{"num_attention_heads": 5, "vocab_size": 8111, "norm": "rmsnorm", "positions": "rope", "bias": "none", "tie_word_embeddings": true, "init": "normal", "init_std_o": 0.0475, "learning_rate": 0.00624, "schedule": "wsd", "decay_shape": "pow", "max_seq_len": 128, "dataset": "wikipedia_en"}
MLP neurons of a small language model. Each row is named by its layer, matrix (gate and up: input weights; down: output weights) and neuron, and shows model dimensions 16-143. Each number is 50 + 12 x the weight over its row's rms, rounded and kept within 0 to 99. A neuron's up and down rows have the sign that makes its largest values positive.
Before each neuron's rows, "fires before" lists the tokens most often just after its 100 highest values on Wikipedia text that the model never trained on.

fires before: " ", " the"
L8.gate57:62 76 51 59 35 68 45 67 51 75 60 31 57 41 51 54 48 63 38 49 62 54 39 54 59 66 59 73 62 44 56 57 56 59 54 61 47 59 48 39 60 69 34 60 65 58 61 43 52 54 58 32 43 43 62 65 43 54 66 31 41 53 36 62 70 26 72 51 14 59 67 51 25 38 52 54 40 50 68 50 48 51 46 58 21 48 52 48 60 49 50 54 50 61 59 47 61 35 53 51 48 58 29 43 52 57 50 60 43 69 45 78 46 36 40 65 69 33 48 39 52 42 67 51 49 66 49 55
L8.up57:68 63 64 50 55 47 49 58 44 56 45 71 30 68 73 57 53 53 44 47 45 58 27 60 72 41 54 40 43 52 61 69 46 28 47 47 40 61 45 43 50 68 50 22 34 53 57 53 45 59 49 72 72 32 62 55 52 47 47 63 69 46 47 57 73 42 49 53 45 63 60 47 55 40 55 60 64 56 23 56 58 33 27 56 44 30 63 31 35 48 21 61 44 53 56 66 51 39 51 33 32 48 45 57 36 43 48 82 70 46 39 36 43 35 69 55 46 49 41 50 52 28 67 59 55 65 57 39
L8.down57:63 59 49 66 72 46 69 67 50 55 44 34 60 42 56 51 66 72 36 33 49 74 71 42 32 29 46 36 60 61 52 41 63 47 68 49 55 69 53 45 59 64 50 54 58 49 32 70 36 30 44 65 46 50 45 39 69 58 82 28 61 74 48 36 51 52 59 34 50 55 52 59 40 55 56 59 44 59 69 49 42 47 27 55 43 50 43 62 57 57 61 39 54 40 46 72 45 27 67 49 55 39 63 68 52 35 54 42 39 43 43 52 54 69 47 62 73 53 60 72 71 57 40 38 49 50 42 68

fires before: " |", "'s", " "
L8.gate252:57 58 53 50 59 51 71 39 32 50 35 23 37 43 53 44 27 32 36 45 51 53 50 30 38 45 60 54 48 47 38 46 64 23 40 62 57 47 53 49 58 33 45 41 31 53 40 55 55 45 42 52 33 52 37 48 82 54 48 46 55 24 54 57 41 25 59 62 53 50 51 52 53 27 49 40 34 53 53 34 57 67 50 68 51 46 46 32 38 48 42 28 32 64 53 54 80 30 61 45 54 44 46 33 44 47 45 52 16 42 49 63 62 61 55 51 33 30 57 30 37 32 63 53 36 61 44 77
L8.up252:39 59 52 66 42 53 60 60 56 48 64 49 52 41 41 48 41 25 56 56 45 76 32 50 49 69 60 61 45 56 62 41 44 37 45 55 47 46 56 09 43 44 57 64 60 53 69 55 29 53 60 54 45 53 68 53 81 29 45 28 31 68 33 56 58 37 65 42 46 43 49 59 45 43 49 32 56 48 55 53 58 31 61 42 38 46 49 46 22 58 35 39 45 55 56 66 47 50 47 68 53 65 61 51 42 50 35 58 40 82 64 55 44 55 48 67 40 61 61 26 69 53 49 50 59 48 53 46
L8.down252:63 65 47 32 60 42 22 48 54 63 52 68 67 43 59 24 69 54 45 40 74 40 56 64 56 52 53 53 72 61 51 70 52 47 56 45 77 69 44 47 36 55 51 49 78 54 43 56 40 60 46 55 52 61 40 59 31 44 61 37 71 70 64 52 41 55 58 36 54 37 21 34 49 75 44 55 50 31 60 61 53 67 46 54 51 57 71 54 65 58 66 56 49 57 49 51 52 42 43 41 45 53 46 61 43 71 62 52 42 21 37 43 33 56 61 56 71 45 41 54 47 48 47 49 44 49 43 47

fires before: "-", "==", "|"
L8.gate165:57 50 51 47 33 47 63 40 42 33 56 62 50 24 51 60 60 43 60 45 51 52 59 38 44 28 40 53 38 33 36 42 26 50 32 54 39 41 52 57 41 48 48 43 57 68 50 23 22 40 49 72 26 31 46 58 68 39 58 61 46 43 29 39 56 62 45 34 72 60 65 36 42 58 47 66 55 51 31 62 50 58 61 43 63 53 55 64 45 60 45 57 72 50 57 46 57 68 63 65 56 41 33 33 49 45 40 51 45 58 76 36 49 63 44 58 45 24 41 58 47 39 30 58 65 57 63 39
L8.up165:33 62 55 53 37 41 74 44 59 60 51 33 64 49 24 39 47 50 42 46 57 75 49 55 61 50 64 46 65 63 43 65 54 68 62 45 37 32 30 51 49 54 51 73 40 66 81 36 51 52 48 55 51 60 32 26 72 51 58 45 43 43 39 43 39 68 50 50 66 59 69 69 54 48 64 64 48 40 61 55 45 47 40 46 48 42 54 63 50 66 44 44 73 48 72 38 43 51 54 61 47 34 69 60 63 54 54 41 39 59 39 64 65 51 47 43 41 31 41 40 30 69 59 40 40 67 73 58
L8.down165:49 42 27 50 76 62 44 46 34 57 46 42 47 63 68 62 43 30 48 57 62 43 67 52 57 51 43 51 62 46 34 50 37 48 78 70 28 60 53 66 40 49 56 44 67 41 43 62 57 40 63 53 41 44 55 75 18 55 62 51 35 49 40 73 51 47 51 28 55 50 06 59 49 50 44 42 53 55 49 44 45 31 47 73 52 30 46 55 44 41 57 58 48 55 44 40 58 48 36 41 20 45 27 39 65 54 48 43 38 46 70 56 40 39 46 48 40 72 58 63 39 38 58 53 56 46 64 44

fires before: "1", "2", "D", "R", "t"
L7.gate91:59 52 65 71 55 64 50 47 48 41 59 58 43 47 67 58 41 30 68 34 53 68 48 55 49 38 79 60 72 20 38 42 46 59 62 23 46 47 45 48 43 58 58 44 46 65 65 30 74 53 48 46 34 56 57 52 75 66 46 33 51 60 42 52 34 42 29 56 48 33 47 64 38 34 53 43 52 31 34 48 56 48 61 65 55 44 57 56 60 61 41 38 55 38 69 34 59 29 44 58 41 46 33 40 63 53 54 49 36 61 38 61 31 56 65 53 69 56 34 45 50 58 51 55 77 36 54 50
L7.up91:60 83 50 45 57 49 26 52 43 24 57 26 54 37 68 56 39 54 26 49 49 51 68 69 53 50 34 62 54 57 49 41 58 40 46 35 58 77 42 37 59 36 71 49 61 45 47 54 48 57 60 38 57 55 39 55 51 53 56 53 48 62 46 50 54 51 66 26 46 47 55 35 31 49 55 47 60 73 55 46 71 56 58 37 42 56 33 67 15 59 57 59 38 71 68 67 53 48 57 61 67 42 51 54 52 45 41 42 72 50 80 26 43 43 52 49 50 67 46 54 57 57 51 55 57 62 47 55
L7.down91:58 42 58 37 65 52 36 40 56 51 77 34 43 57 62 42 44 35 51 41 51 55 47 56 65 66 75 49 67 44 45 44 53 46 63 48 69 77 45 47 57 34 42 38 51 31 67 37 47 52 64 40 57 45 71 40 42 46 50 58 39 64 66 59 57 30 65 38 37 51 54 32 32 43 46 45 60 47 34 47 47 38 67 38 33 45 44 65 61 39 42 45 74 31 52 42 44 47 32 59 37 43 43 50 45 29 70 51 41 80 50 70 50 52 27 53 35 52 68 41 43 43 49 53 50 37 56 47

fires before: "1", "2", "P"
L7.gate396:61 57 66 50 22 65 68 63 39 64 81 43 40 40 49 50 43 33 61 29 54 45 43 44 59 59 55 62 46 38 23 66 61 49 58 53 31 39 48 42 59 59 43 45 60 56 45 72 58 73 52 38 57 52 53 53 71 64 73 59 63 46 60 55 52 54 46 61 50 59 62 58 52 50 51 70 55 27 30 68 50 37 53 55 36 46 51 59 42 66 64 37 65 41 77 54 47 44 44 62 66 57 24 64 77 68 62 47 36 46 79 40 63 76 47 47 52 60 56 50 50 68 56 40 65 44 46 52
L7.up396:62 45 52 57 51 41 40 60 68 43 58 54 45 50 42 72 48 51 49 35 30 47 36 38 51 54 54 70 53 41 49 63 53 47 59 44 33 66 65 38 37 56 29 52 61 64 53 58 43 49 42 54 34 43 32 34 24 32 61 56 54 65 39 71 42 50 43 71 32 50 35 29 56 64 39 46 59 28 30 58 62 44 57 49 49 43 35 44 37 55 69 69 41 62 59 47 52 59 37 42 33 58 25 50 53 42 51 45 43 53 60 51 30 78 53 38 60 64 35 38 53 42 59 68 56 37 45 74
L7.down396:50 34 38 42 63 45 34 48 60 55 51 43 45 39 47 19 43 61 68 52 56 45 62 52 59 44 49 51 30 46 40 62 54 57 61 46 65 63 64 41 65 70 61 76 37 50 52 50 55 54 38 58 54 57 36 57 47 45 43 49 49 41 49 54 41 46 48 51 67 56 56 47 38 53 45 37 56 43 46 64 73 48 57 61 43 59 51 68 21 43 53 65 74 62 52 69 32 47 42 53 22 50 41 10 42 53 76 36 41 36 67 51 51 27 37 37 65 54 42 40 30 63 35 32 63 38 44 60

fires before: "-", " |", "|", " hold", "|---|---|---|---|---|---|\n"
L2.gate606:63 49 63 33 44 48 53 54 42 73 46 73 52 52 56 34 51 51 43 30 46 38 40 56 49 43 59 44 50 49 60 44 64 66 50 79 70 62 56 75 40 61 23 58 55 49 49 40 40 61 62 34 27 51 43 67 59 57 64 34 53 77 49 48 35 33 47 71 34 44 54 42 56 46 45 51 51 63 54 51 67 53 39 42 44 53 58 38 39 60 56 62 45 66 55 40 37 33 42 62 49 62 61 44 35 61 62 58 41 51 52 69 59 44 41 52 54 34 36 57 35 50 67 32 76 44 53 58
L2.up606:44 49 65 47 51 37 55 26 51 37 43 49 45 48 57 41 54 58 57 29 53 34 42 74 47 63 35 46 59 52 74 46 34 56 55 72 66 73 53 60 42 54 32 35 46 39 37 46 32 41 50 24 45 45 34 45 51 66 63 43 54 48 53 41 56 47 39 68 40 39 35 46 56 63 39 64 56 47 58 60 30 49 26 58 43 56 65 39 38 35 61 56 38 51 42 41 76 35 59 67 53 60 52 68 35 49 74 42 43 62 54 69 50 46 64 45 44 30 42 52 47 53 73 32 64 49 40 54
L2.down606:38 56 38 66 37 51 58 46 62 50 28 68 37 47 57 33 58 59 80 38 43 49 52 62 48 51 45 50 43 45 55 49 61 38 39 21 52 37 59 58 40 38 52 41 37 67 40 65 44 37 43 52 49 47 65 40 31 53 64 60 45 54 70 62 57 51 58 27 72 34 69 53 45 47 56 46 53 25 40 44 63 52 56 53 58 33 54 52 72 40 53 60 65 28 58 57 69 55 67 40 48 61 46 37 47 53 36 47 49 57 52 48 25 42 66 28 51 50 62 48 60 34 45 56 39 55 44 29

fires before: " "
L8.gate511:47 74 48 61 44 79 55 25 46 77 47 46 39 42 54 73 63 53 60 38 58 67 56 42 60 49 59 60 64 48 37 47 49 36 46 49 47 23 49 56 56 56 51 74 51 51 58 38 63 34 41 60 52 44 45 64 49 49 57 28 54 45 33 50 46 59 58 43 46 41 42 47 34 40 55 65 82 49 74 32 54 40 64 51 31 43 57 39 47 52 44 58 72 57 50 68 27 52 66 37 44 51 63 64 40 41 69 61 45 44 56 62 58 36 47 64 48 40 47 32 34 47 70 54 52 64 38 47
L8.up511:47 49 64 44 37 60 45 42 68 32 39 73 38 50 66 39 61 45 56 44 32 49 55 46 61 58 50 67 46 50 46 66 69 47 63 66 60 65 47 35 47 56 52 49 38 33 57 41 62 46 78 69 67 56 47 50 49 61 66 49 47 59 65 40 25 51 41 45 32 70 40 36 34 16 31 49 55 57 47 53 35 38 57 51 41 33 31 61 69 58 32 29 40 43 49 53 67 42 31 69 67 44 56 74 72 38 57 46 58 51 51 77 61 53 60 48 50 37 40 60 40 73 43 51 48 68 39 59
L8.down511:46 53 35 62 80 29 67 51 42 61 54 34 62 43 47 47 44 31 53 66 51 28 66 54 31 63 60 51 67 51 35 66 62 44 59 36 49 47 56 60 56 29 56 44 55 50 59 45 40 49 38 40 56 41 61 53 63 56 46 44 49 52 30 47 58 57 86 37 65 35 36 32 56 57 92 46 53 61 47 46 39 56 58 49 29 54 34 28 41 22 56 45 38 38 54 41 37 59 58 23 37 55 54 65 47 34 66 39 60 61 64 42 62 59 58 46 63 54 58 36 41 65 34 27 55 62 52 44

fires before: "2", "1"
L6.gate410:46 40 72 49 52 57 62 56 55 51 74 45 42 26 61 53 52 40 55 48 69 37 49 27 43 50 51 57 51 32 58 44 45 50 27 46 43 52 58 68 32 62 39 75 47 43 38 58 70 54 51 54 51 70 38 67 72 53 51 40 42 57 46 51 73 51 46 43 51 68 36 57 62 44 47 64 52 41 38 50 56 51 55 38 34 58 30 61 31 41 58 38 51 43 70 60 52 38 43 54 58 64 52 54 45 56 48 50 41 43 55 20 49 41 53 71 43 49 34 39 48 50 84 56 43 72 53 62
L6.up410:51 32 69 48 36 46 34 40 32 49 56 54 54 35 52 39 75 37 44 49 42 53 29 58 65 41 59 41 59 65 43 63 36 51 50 38 51 39 58 40 57 48 57 62 52 28 53 52 32 54 77 63 51 41 42 74 40 37 63 26 52 46 37 47 37 63 68 38 59 54 58 25 64 61 57 36 26 41 65 45 46 43 37 72 32 59 58 59 41 66 35 69 63 54 39 58 48 47 49 54 55 49 60 54 43 52 30 50 50 40 61 67 55 44 47 45 46 54 62 41 23 35 63 39 56 28 54 37
L6.down410:37 56 37 66 39 44 37 56 64 67 73 54 54 51 72 46 56 52 44 39 66 45 48 53 57 60 74 73 51 38 52 47 72 39 38 46 45 47 67 44 59 44 52 46 61 52 41 47 50 67 35 65 68 66 50 14 56 49 59 26 67 52 49 55 56 29 51 50 44 52 24 61 42 71 46 33 56 35 41 75 44 57 46 67 46 48 53 60 59 58 58 50 55 63 59 64 42 34 39 45 46 64 49 60 33 59 43 51 57 53 51 14 64 52 50 53 41 54 65 37 65 81 52 47 63 53 55 60

fires before: "-", "|"
L2.gate94:56 71 64 42 41 50 49 64 64 53 49 43 49 48 71 50 17 63 63 51 41 49 47 63 60 67 39 73 41 48 44 60 45 52 46 70 52 54 24 54 52 58 52 66 41 50 45 48 43 55 60 42 43 65 51 47 47 67 61 57 57 27 67 50 58 62 50 46 38 53 67 44 57 35 32 61 50 38 59 51 49 48 52 51 53 57 80 29 51 65 45 69 52 55 61 68 67 58 60 52 42 45 77 76 53 73 53 52 60 42 44 57 61 57 74 40 54 45 26 52 48 54 52 41 42 58 50 26
L2.up94:47 55 47 34 37 27 60 75 44 46 47 51 46 38 38 79 28 49 49 50 53 55 37 37 52 51 60 33 64 62 39 48 37 53 63 33 36 68 43 44 51 43 56 43 58 65 62 48 46 37 69 56 62 38 58 39 53 58 39 37 57 29 73 73 51 52 35 80 51 63 62 39 40 53 58 60 47 36 60 53 40 68 47 65 50 48 46 58 42 42 33 60 39 46 59 73 42 40 65 60 64 43 47 60 45 43 54 26 60 78 61 65 52 66 68 46 43 62 50 42 51 49 37 32 55 44 51 48
L2.down94:67 41 32 29 40 42 43 51 54 56 58 53 49 54 61 08 54 55 52 64 52 46 49 79 38 58 65 56 29 47 67 43 64 26 36 46 59 63 58 42 45 26 44 47 56 30 42 59 48 59 47 17 43 30 59 47 55 25 53 43 65 50 42 29 29 49 59 35 56 30 51 53 52 44 58 49 47 51 54 63 45 48 57 54 59 28 71 35 63 43 58 55 65 64 52 41 48 45 64 40 69 54 50 28 49 55 68 52 38 44 51 52 53 50 36 40 54 65 76 63 57 52 70 49 39 48 51 67

fires before: "|", "==", "In", "-"
L8.gate79:70 68 55 55 54 51 65 42 38 75 45 46 53 40 50 41 46 43 64 39 39 60 49 37 61 46 46 51 50 70 57 35 39 63 18 64 63 50 79 58 57 42 57 48 63 49 45 45 25 40 57 49 27 36 58 61 50 47 56 52 40 46 33 31 54 37 63 39 67 49 51 52 46 52 64 60 66 45 24 56 50 44 63 67 45 40 51 40 52 39 50 32 62 54 61 59 58 26 42 50 40 33 24 38 53 48 53 46 55 56 61 56 38 49 51 58 58 34 58 47 34 30 52 57 60 49 45 51
L8.up79:50 70 42 36 51 54 56 48 33 57 64 44 47 35 48 55 49 42 69 66 39 57 61 65 28 45 49 75 65 50 56 59 46 46 57 51 28 50 41 54 61 59 54 20 61 75 90 43 46 52 61 54 37 43 29 42 57 50 45 45 67 66 73 79 75 33 59 43 71 52 62 57 42 35 33 61 51 38 45 33 56 33 60 49 40 58 67 52 62 56 46 55 62 34 57 52 45 43 39 52 36 34 38 32 57 63 59 44 54 56 54 76 46 57 54 41 47 44 75 30 46 38 59 48 70 71 49 44
L8.down79:32 24 38 48 49 52 63 65 44 45 47 41 40 58 72 42 53 43 38 38 67 46 49 46 64 53 40 28 60 57 40 37 59 39 44 52 68 46 80 43 30 41 48 42 42 37 36 51 52 51 33 39 46 52 51 70 44 55 53 50 41 42 51 54 62 40 59 48 52 62 60 50 45 59 75 68 42 57 56 35 57 26 28 45 54 39 52 40 56 64 61 44 48 65 51 17 37 31 48 50 50 65 61 59 21 38 67 28 55 58 59 45 33 47 55 21 30 71 50 72 39 33 57 36 35 34 56 43

fires before: " |", " |\n", ")", " (", "\n", " and"
L8.gate14:40 46 60 52 62 37 43 60 56 60 47 41 56 37 49 55 39 57 32 49 41 43 40 22 60 41 53 53 62 54 72 41 68 45 15 45 68 55 35 64 53 23 47 45 50 53 60 56 70 29 48 50 35 54 58 57 50 32 67 62 63 72 55 43 63 27 55 44 74 74 35 33 48 44 49 32 52 42 81 53 58 52 43 50 54 48 51 60 42 35 42 45 58 31 61 42 61 61 62 49 54 44 51 55 51 46 46 54 40 47 70 44 36 49 46 42 52 38 30 40 49 50 47 61 51 40 71 55
L8.up14:57 69 67 71 35 64 61 51 45 61 55 43 55 49 44 22 64 23 47 45 45 41 44 52 43 58 47 59 45 43 68 58 58 29 35 52 48 48 70 38 41 67 64 34 48 72 49 57 49 59 44 54 44 76 39 52 33 61 46 46 59 54 53 25 54 47 44 55 52 67 57 33 69 47 65 36 61 37 43 49 55 33 69 44 54 28 33 66 32 38 60 61 50 59 54 50 45 46 42 55 36 45 64 53 33 30 80 58 48 58 73 42 56 45 40 44 57 68 45 45 35 58 49 54 43 62 64 41
L8.down14:72 41 25 23 47 65 54 59 56 60 43 53 50 54 49 56 58 69 38 31 57 59 65 45 48 61 46 71 60 68 70 41 45 55 43 64 72 54 56 63 39 39 38 41 38 72 39 56 45 51 57 47 48 40 40 63 40 33 72 52 81 62 71 63 35 77 45 31 43 47 43 27 51 65 52 48 52 32 34 66 59 64 53 63 68 54 54 52 65 41 59 52 61 46 46 42 53 50 44 40 50 32 46 46 60 47 58 68 21 35 45 62 35 51 54 31 51 56 47 66 57 36 59 47 64 74 54 41

fires before: "|", "aged", "1"
L8.gate478:60 50 55 28 47 58 55 67 51 63 50 57 31 42 65 44 55 54 87 43 60 65 46 42 36 24 62 47 59 39 54 22 47 25 57 62 29 56 77 44 48 60 39 54 61 59 40 24 35 46 40 41 35 42 36 74 63 53 37 50 51 43 52 63 52 38 66 49 49 69 50 62 48 35 40 36 52 56 49 35 53 43 55 67 49 48 52 65 60 88 48 66 59 57 45 41 44 42 37 56 46 36 36 58 50 44 52 51 53 44 39 53 35 45 50 43 42 44 62 51 49 42 56 37 42 75 62 39
L8.up478:49 29 41 25 50 41 58 59 51 63 62 55 30 54 57 37 52 33 56 43 47 51 43 40 04 59 59 32 60 64 42 47 36 28 58 62 31 61 65 55 47 37 55 46 66 55 43 26 49 58 53 63 60 55 27 61 50 40 40 51 65 51 55 63 51 26 30 47 64 59 63 61 46 55 56 48 76 39 62 58 48 49 47 63 80 50 60 62 25 68 36 44 45 53 51 64 67 72 39 69 46 47 64 45 33 36 55 48 48 58 39 40 42 61 44 54 55 50 54 48 45 49 51 54 25 70 58 59
L8.down478:24 59 64 23 59 48 40 47 24 50 50 47 49 64 72 59 39 64 55 53 61 50 51 46 54 44 52 57 60 42 45 54 39 43 53 67 39 50 45 35 48 51 44 47 73 43 55 60 47 53 61 57 29 55 48 46 19 37 36 42 30 46 45 54 57 40 64 49 49 59 44 47 67 62 60 38 45 58 44 62 51 23 62 51 63 38 66 59 51 25 53 71 59 56 32 24 56 33 58 41 43 41 61 70 45 36 57 27 37 40 36 49 45 52 22 56 37 64 63 58 34 40 65 40 45 25 56 54

fires before: ")\n", "),", ")", "-", ");"
L8.gate372:35 72 47 31 55 59 57 59 54 42 52 32 61 45 37 46 24 71 40 50 47 53 42 57 61 48 24 43 44 58 47 38 37 43 60 23 42 49 70 52 56 55 33 53 65 62 53 43 28 46 43 54 28 43 46 45 51 26 51 63 45 51 28 35 75 47 40 63 38 43 42 71 52 55 44 54 59 37 47 62 43 55 72 34 37 67 48 67 47 62 33 65 48 45 63 44 50 52 42 43 54 43 43 67 53 67 38 75 64 48 57 39 58 57 48 44 40 47 71 36 77 62 51 46 65 28 35 55
L8.up372:37 37 48 33 46 49 65 45 69 33 55 57 67 35 53 57 54 53 62 42 61 52 34 43 34 66 39 49 57 65 38 59 65 65 50 51 58 64 54 48 65 38 52 40 52 28 69 50 50 77 47 40 59 50 49 82 56 57 60 39 46 43 57 60 56 53 57 43 28 60 68 49 43 64 52 84 69 29 28 51 58 55 42 37 59 61 44 57 48 33 53 40 50 40 52 51 43 53 56 31 58 43 50 41 43 49 68 37 51 53 44 50 35 64 74 42 59 52 50 49 48 45 62 31 54 65 68 40
L8.down372:42 54 42 62 53 46 46 53 46 74 21 53 62 34 52 42 31 48 41 46 45 39 54 76 60 57 16 47 54 48 55 44 61 81 36 40 46 38 54 49 25 50 48 52 47 49 49 37 39 37 62 59 38 64 42 22 38 47 50 45 36 48 35 27 51 14 35 57 49 31 52 47 58 34 36 60 46 58 43 60 41 49 58 41 43 64 55 40 50 42 59 64 51 52 43 50 33 39 23 46 47 57 38 56 59 64 61 50 64 45 51 59 49 52 46 44 47 57 59 63 53 47 52 59 49 16 79 84

fires before: "|", "/s"
L7.gate231:56 61 55 42 35 63 51 35 59 60 53 40 31 52 56 55 60 58 59 25 59 59 26 35 56 43 55 44 69 62 52 48 51 25 43 33 53 27 51 51 38 48 70 60 48 49 56 61 44 58 54 62 38 47 35 66 40 32 71 40 48 53 53 57 40 29 48 31 70 51 75 59 55 46 32 49 47 57 50 60 53 40 59 48 66 48 47 48 35 29 25 57 59 41 46 60 30 42 62 51 46 55 47 30 30 61 69 62 73 40 73 59 57 39 51 54 40 29 40 53 38 48 35 47 55 68 40 56
L7.up231:74 73 42 64 64 47 70 46 73 62 52 33 47 46 41 41 74 39 28 52 34 38 55 40 59 43 46 66 55 57 61 55 36 46 51 52 42 52 51 22 44 59 48 44 56 49 43 48 53 48 44 61 52 64 28 56 44 36 65 67 43 51 69 61 27 27 69 64 62 47 63 49 58 70 41 38 54 63 60 35 35 41 66 50 61 35 60 73 48 43 51 47 58 60 48 67 60 48 62 52 56 33 40 50 55 21 52 31 35 46 59 58 56 42 39 68 43 53 22 41 56 55 47 42 66 48 69 54
L7.down231:37 50 66 49 23 30 51 50 51 64 41 33 39 65 45 49 36 47 74 43 47 42 67 77 53 65 28 42 44 51 49 66 63 52 64 64 45 38 38 65 55 47 60 42 68 56 54 45 46 82 51 36 42 51 59 33 47 45 57 57 24 55 52 41 34 57 42 62 29 59 42 44 35 46 51 52 37 45 51 88 40 36 48 52 38 51 42 64 55 46 40 54 48 33 44 28 34 66 71 31 48 51 42 57 45 59 46 54 68 54 41 39 45 39 26 46 61 49 48 46 48 57 66 58 49 41 62 61

fires before: "1", "2"
L8.gate489:44 60 51 40 58 77 33 64 59 44 47 63 53 52 54 46 53 55 53 19 53 35 49 48 69 53 42 47 56 27 44 60 73 62 57 46 43 70 35 60 35 39 70 61 62 36 62 68 69 68 45 44 68 58 33 77 50 48 71 44 46 56 52 62 55 61 55 53 37 45 52 68 55 17 42 45 35 40 32 53 57 53 70 70 43 60 45 48 56 72 48 59 62 52 50 45 44 33 43 55 62 53 19 50 45 61 43 59 47 63 55 39 23 58 45 36 53 57 61 42 48 50 49 57 60 38 65 34
L8.up489:37 46 60 13 51 93 55 41 73 47 40 34 72 49 46 66 35 49 18 42 36 66 24 67 65 44 49 56 59 29 51 69 51 46 73 44 43 67 50 28 39 45 53 53 50 43 57 45 50 48 57 72 53 59 34 66 39 37 45 29 56 55 38 60 64 37 50 50 43 56 53 58 68 47 50 60 47 52 50 60 42 43 45 38 37 43 46 53 48 49 29 53 49 52 55 51 46 66 53 29 51 42 54 56 58 44 51 42 58 74 72 53 46 49 44 33 62 48 65 45 49 68 75 53 47 41 64 52
L8.down489:17 45 47 54 52 64 23 69 39 49 56 19 44 48 64 42 45 59 58 49 61 40 42 67 54 48 49 66 42 17 45 45 46 43 44 49 42 66 36 43 54 34 53 58 73 32 42 40 56 30 44 68 46 78 23 52 49 50 46 37 22 59 43 68 18 44 35 73 52 64 63 48 47 52 35 46 41 61 43 56 48 55 65 41 49 50 53 58 48 66 54 53 42 46 56 55 48 49 25 39 67 48 47 58 49 48 60 36 34 42 60 40 48 46 67 46 59 40 41 46 29 65 43 43 24 74 50 40

fires before: "-"
L6.gate163:47 47 31 58 43 64 60 46 60 52 54 62 47 36 70 31 60 55 40 52 69 57 39 53 59 67 34 37 62 45 62 53 43 48 48 55 41 47 43 37 40 53 25 49 59 69 45 35 66 38 50 55 51 41 32 55 56 34 42 35 72 56 48 46 75 54 38 59 66 47 45 57 47 35 52 56 47 51 47 63 72 54 55 64 64 58 61 48 36 61 40 55 71 52 80 50 54 46 62 28 45 71 71 58 49 49 52 41 50 46 63 42 27 50 58 70 59 38 44 52 37 26 59 53 74 53 45 49
L6.up163:38 72 33 71 52 52 38 62 53 39 58 33 29 47 59 35 51 41 50 51 61 34 45 59 65 50 47 43 39 64 49 41 38 47 60 67 63 66 45 28 36 50 63 35 36 39 76 50 51 38 36 54 44 35 45 49 71 80 59 59 49 64 38 54 44 68 45 45 56 41 65 50 55 56 63 43 36 45 56 71 51 40 65 53 50 51 46 28 58 56 50 44 53 46 54 38 40 41 74 58 68 41 48 57 52 50 25 24 77 58 46 64 36 52 39 52 36 44 45 45 53 37 46 40 63 58 43 47
L6.down163:27 36 41 49 36 46 59 41 43 48 44 45 43 34 38 52 42 37 48 32 48 55 40 69 35 39 59 42 31 66 62 31 47 59 69 53 55 46 56 47 44 45 70 52 78 48 72 44 51 34 43 61 40 39 41 56 36 56 53 41 44 46 51 59 40 59 21 36 54 63 78 71 42 29 45 45 43 67 49 28 62 55 48 54 62 56 42 43 61 52 55 44 50 62 62 45 38 54 67 38 66 66 45 43 44 49 54 55 29 35 45 50 65 43 62 28 49 44 56 47 52 31 50 65 48 39 61 59

fires before: "2", " |", "1", "3", "4", "5"
L2.gate64:55 51 51 44 55 56 57 45 63 62 64 47 47 57 63 38 45 52 39 72 62 71 50 62 43 51 64 56 67 56 63 45 76 37 43 68 67 40 55 41 43 46 55 70 31 24 62 58 53 48 55 59 58 45 42 68 73 60 68 36 31 40 47 23 47 48 40 17 50 48 39 65 40 41 72 41 39 51 50 61 43 33 78 43 40 40 63 38 40 49 57 40 34 52 42 45 38 48 57 63 52 55 56 36 50 43 65 56 37 30 46 80 52 48 55 63 48 46 41 43 41 54 51 73 53 54 47 65
L2.up64:36 44 51 33 51 36 65 41 24 44 53 57 36 66 31 27 39 23 43 27 75 36 80 54 60 53 54 68 46 38 31 38 44 43 35 46 54 60 48 66 38 56 60 70 59 49 45 48 38 43 40 64 58 53 49 49 47 50 40 23 44 46 51 22 48 36 51 44 52 57 57 50 53 44 51 29 71 37 43 35 58 41 46 46 53 33 51 51 56 46 47 54 35 51 50 45 65 52 55 62 53 50 69 42 28 56 68 54 51 53 45 35 77 42 43 61 48 38 56 76 49 39 34 33 55 31 52 50
L2.down64:51 56 60 59 41 45 54 59 29 57 48 31 50 59 45 51 35 63 65 47 49 49 24 35 58 49 56 49 37 61 37 66 63 54 71 30 35 60 47 50 57 40 46 34 54 73 55 65 41 62 49 52 44 62 51 51 29 44 64 58 54 64 56 48 58 45 22 45 48 35 37 41 48 54 42 32 65 35 70 53 50 51 48 64 47 39 46 57 63 65 62 42 78 58 33 48 42 31 35 46 62 53 45 43 44 62 51 76 44 55 30 47 31 61 61 48 61 68 64 41 47 51 62 29 53 38 51 30